config.yaml
n_layer: 19
d_model: 512
n_head: 4
n_kv_head: 4
head_dim: 128
d_mlp: 2048
vocab_size: 32768
activation: "gelu"
norm: "layernorm"
norm_place: "pre"
norm_eps: 1e-06
positions: "learned"
qk_norm: true
attn_scale: 0.13
bias: "none"
tie_embeddings: true
parallel_block: false
init: "normal"
init_std_qkv: 0.0156
init_std_o: 0.00253
init_std_up: 0.0156
init_std_down: 0.00253
optimizer: "muon_variant"
lr: 0.019
lr_mult_o: 2.0
beta1: 0.93
lr_head: 0.00719
grad_clip: 1.0
warmup_steps: 66
schedule: "wsd"
decay_fraction: 0.856
decay_shape: "linear"
final_lr_fraction: 0.0
batch_tokens: 131072
seq_len: 512
doc_mask: true
z_loss: 0.0001
train_tokens: 612400000
steps: 4673
dataset: "wikipedia_en"
MLP neurons of a small language model. Each row is named by its layer, matrix (up: input weights) and neuron, and shows model dimensions 128-223. Each number is 128 + 24 x the weight over its row's rms, rounded and kept within 0 to 255.
After each neuron's rows, "fires in" lists the words (lower case) most often at its 100 highest values on Wikipedia text that the model never trained on. A number after a token or word is its count.

L2.up874 [152 132 136 140 155 121 142 145 146 129 102 171 132 114 143 100 160 155 142 148 109 163 126 100 172 114 124 127 113 164 129 128 128 114 138 126 108 163 125 138 127 133 132 132 122 174 127 159 180 124 128 122 141 116 105 116 133 122 121 169 105 131 150 132 201 108 129 131 134  80 138 105 107  80 176 144 130 129 166 127 123 157 116 109 108 108 176 133  69 111 131 104 118 132  82 120]
fires in: "light" 14, "information" 13, "report" 12, "air" 5, "blood" 4, "heavy" 4

L3.up619 [147 145 144  83 102 129  95 152 167 143 171 121  98 163 102 148  91 145 119 108 143 152 139 101 164 111 151 152  97 115 144 128 108 121 120 147 149 149 142  70 128 171 134 147 115 127 145  98 130 133 130 111  88 131 159 139 149 128  96  75  94 116 154 128 154 128 110 132 134 106 102 146 108  45 125 163 144 135 158 127 116 172 142 118 131 153 152 127 125 125 108 127 126 133 125 128]
fires in: "music" 23, "athletic" 9, "cycling" 9, "entertainment" 6, "united" 6

L3.up1246 [114 148 123 122 141 104 136 127 117 153 143  97 152  96 125  99 108 170 125 120 110 155  75 100 182 119 106 119 149 104  95 137  89 159 122 143  76 149 168 138 190 115 127 137 119 136 119 141 115 132 102 140 147 153 137 121 101 145 145 158  93 157 123 114 166 147 141 123 114 134  95 140 101 137 170 142 142 139 149 128 152 108 161 126 107 144 119 143 131 113 121 143 133 132 153 140]
fires in: "of" 22, "born" 21, "airport" 5, "taipei" 5, "orchestra" 4

L2.up777 [164 121 140 125 149 135 135 142 140 165 123  99 141  95 117 135 112 158 134 117 149 158 109 106 139 159 166 115 106 123 149  96 128 144 145 102  94  61 115 143 124 151 129 101 134 126 112 129 121 133 141 163 124 133 109 104 156 149 117 123 158  96 128 108 153 105  82 127  95 105 207  88 120 163 115 162 113 160 121 127 142  82 133 124 140 129 128 130 127 154 142 111 120  86 100 135]
fires in: "de" 32, "und" 7, "derosa" 7, "et" 4, "super" 4

L2.up332 [125 180 112 118 158 144 104 121 113 142 130 109 113  94 127 142 136 113 162 107 119 129  85 120 173 144 113 130 161 115 140 162 151 147 152 118 157  86 137 139 173 127 120 130 128 112 124 117 137 139 133 145 149 125 130 162 110  60 138 143  92 145  97 137 143 107 167 111  82 111 144  99 107  89 135  89 171 141 139 105 131 119 146 149 178  97 123 128 162 140 100 117 144 104 116 137]
fires in: "war" 27, "party" 8, "left" 7, "freedom" 4, "military" 4, "warmia" 4

L3.up585 [112 155 102 145  82 145  98 141 121 114 148 119 121 140 121 118 104 217 154  99 100 142 127 140 147 133 158  89 126 103 146 152 172 114  92 113 140 157 111 174 130 115 108 132 131  90 133 142 101 126 107 102 153 114 108 125  92 162 112 141 131 155 101 143 130 125 132 182 108 115 106 113 128 137  85 124 123  99 145 126 139 116 136 124 158 134 127 123 113 150 121 127 125  90 102 168]
fires in: "he" 18, "up" 10, "it" 7, "what" 6, "there" 5, "things" 4

L3.up1652 [118 164 181  93 172 127 109 150 149 152 112 134  96 133 153 143 105 121 105 103 161 119 151 122 150 111 104 119 112 114 146 111 183 137 147 120  85 161 143 133 139  97  81 145 159 168 197 141 131 126 133 187 122 131  79 138 129 161 121 124 105 155 121 144 148 135 113 123 129 126 103 142 128 124 160 138 191  72 138  84 127 120 112 167 142 131 157 165 148 148 121  91 169 151 120 121]
fires in: "film" 13, "single" 10, "band" 9, "album" 8, "village" 6, "cd" 6

L3.up93 [ 72 124 102 126 113 140 134 137 166 120 103 132 150 104 131 175 167 106 150  95 125 147 113 139 155 133 136 136 106 123  87 114 142  86 142 151 155 100 145 103 103  99 101 137 142 157 140 135 112 105 151 151 141 127 106 101 135 175 124 143 144 163 104  89 141  91 119 137 151 141 102 138 116 130 154 139 128 141 114 119 120 134 158 164 123 140 147 143 137 150 138 115 135 127 115 149]
fires in: "west" 21, "santa" 13, "northridge" 7, "kev" 6, "morett" 4

L2.up580 [132 129 146 149 102  84 102 121 131 149 133  93 107 108 123 131 117 105 112 183 160 124 116 135 135 150 142 105  82 113 182  95 120  94 123 132 124 150 137 150 131 114 125  96 170 107 147 155 129 117  96 127 141 155 150 143 129 139 126 134 159 133 103 145 149 120 122 117 114 131 118 111  99 105 178 146 120 127 118 112 144 104 140 121 170 131 125 148  95 153 137  93 129 157 125 110]
fires in: "title" 15, "captain" 14, "number" 8, "name" 6, "deputy" 5, "no" 5

L3.up332 [159 111 108 135 182 190  88 101 100 117 134 145 122 112 145 116 115 128 122 159 172 131 144 148 138 119 104 121 120 149 111 134 121 176 165 164  99 138 118 118  98 146 129 218  97 132 137 128 108 146 152 167 160 123 119 131 124 119 136 119 111 141 117 108 121 128 134 136 118 117  68 182 106 137  77 135  94 145 153 136 145 137 119  90 121 172 130 125 169 125 118 123 131 107 139 123]
fires in: "first" 35, "half" 7, "single" 6, "great" 5, "one" 4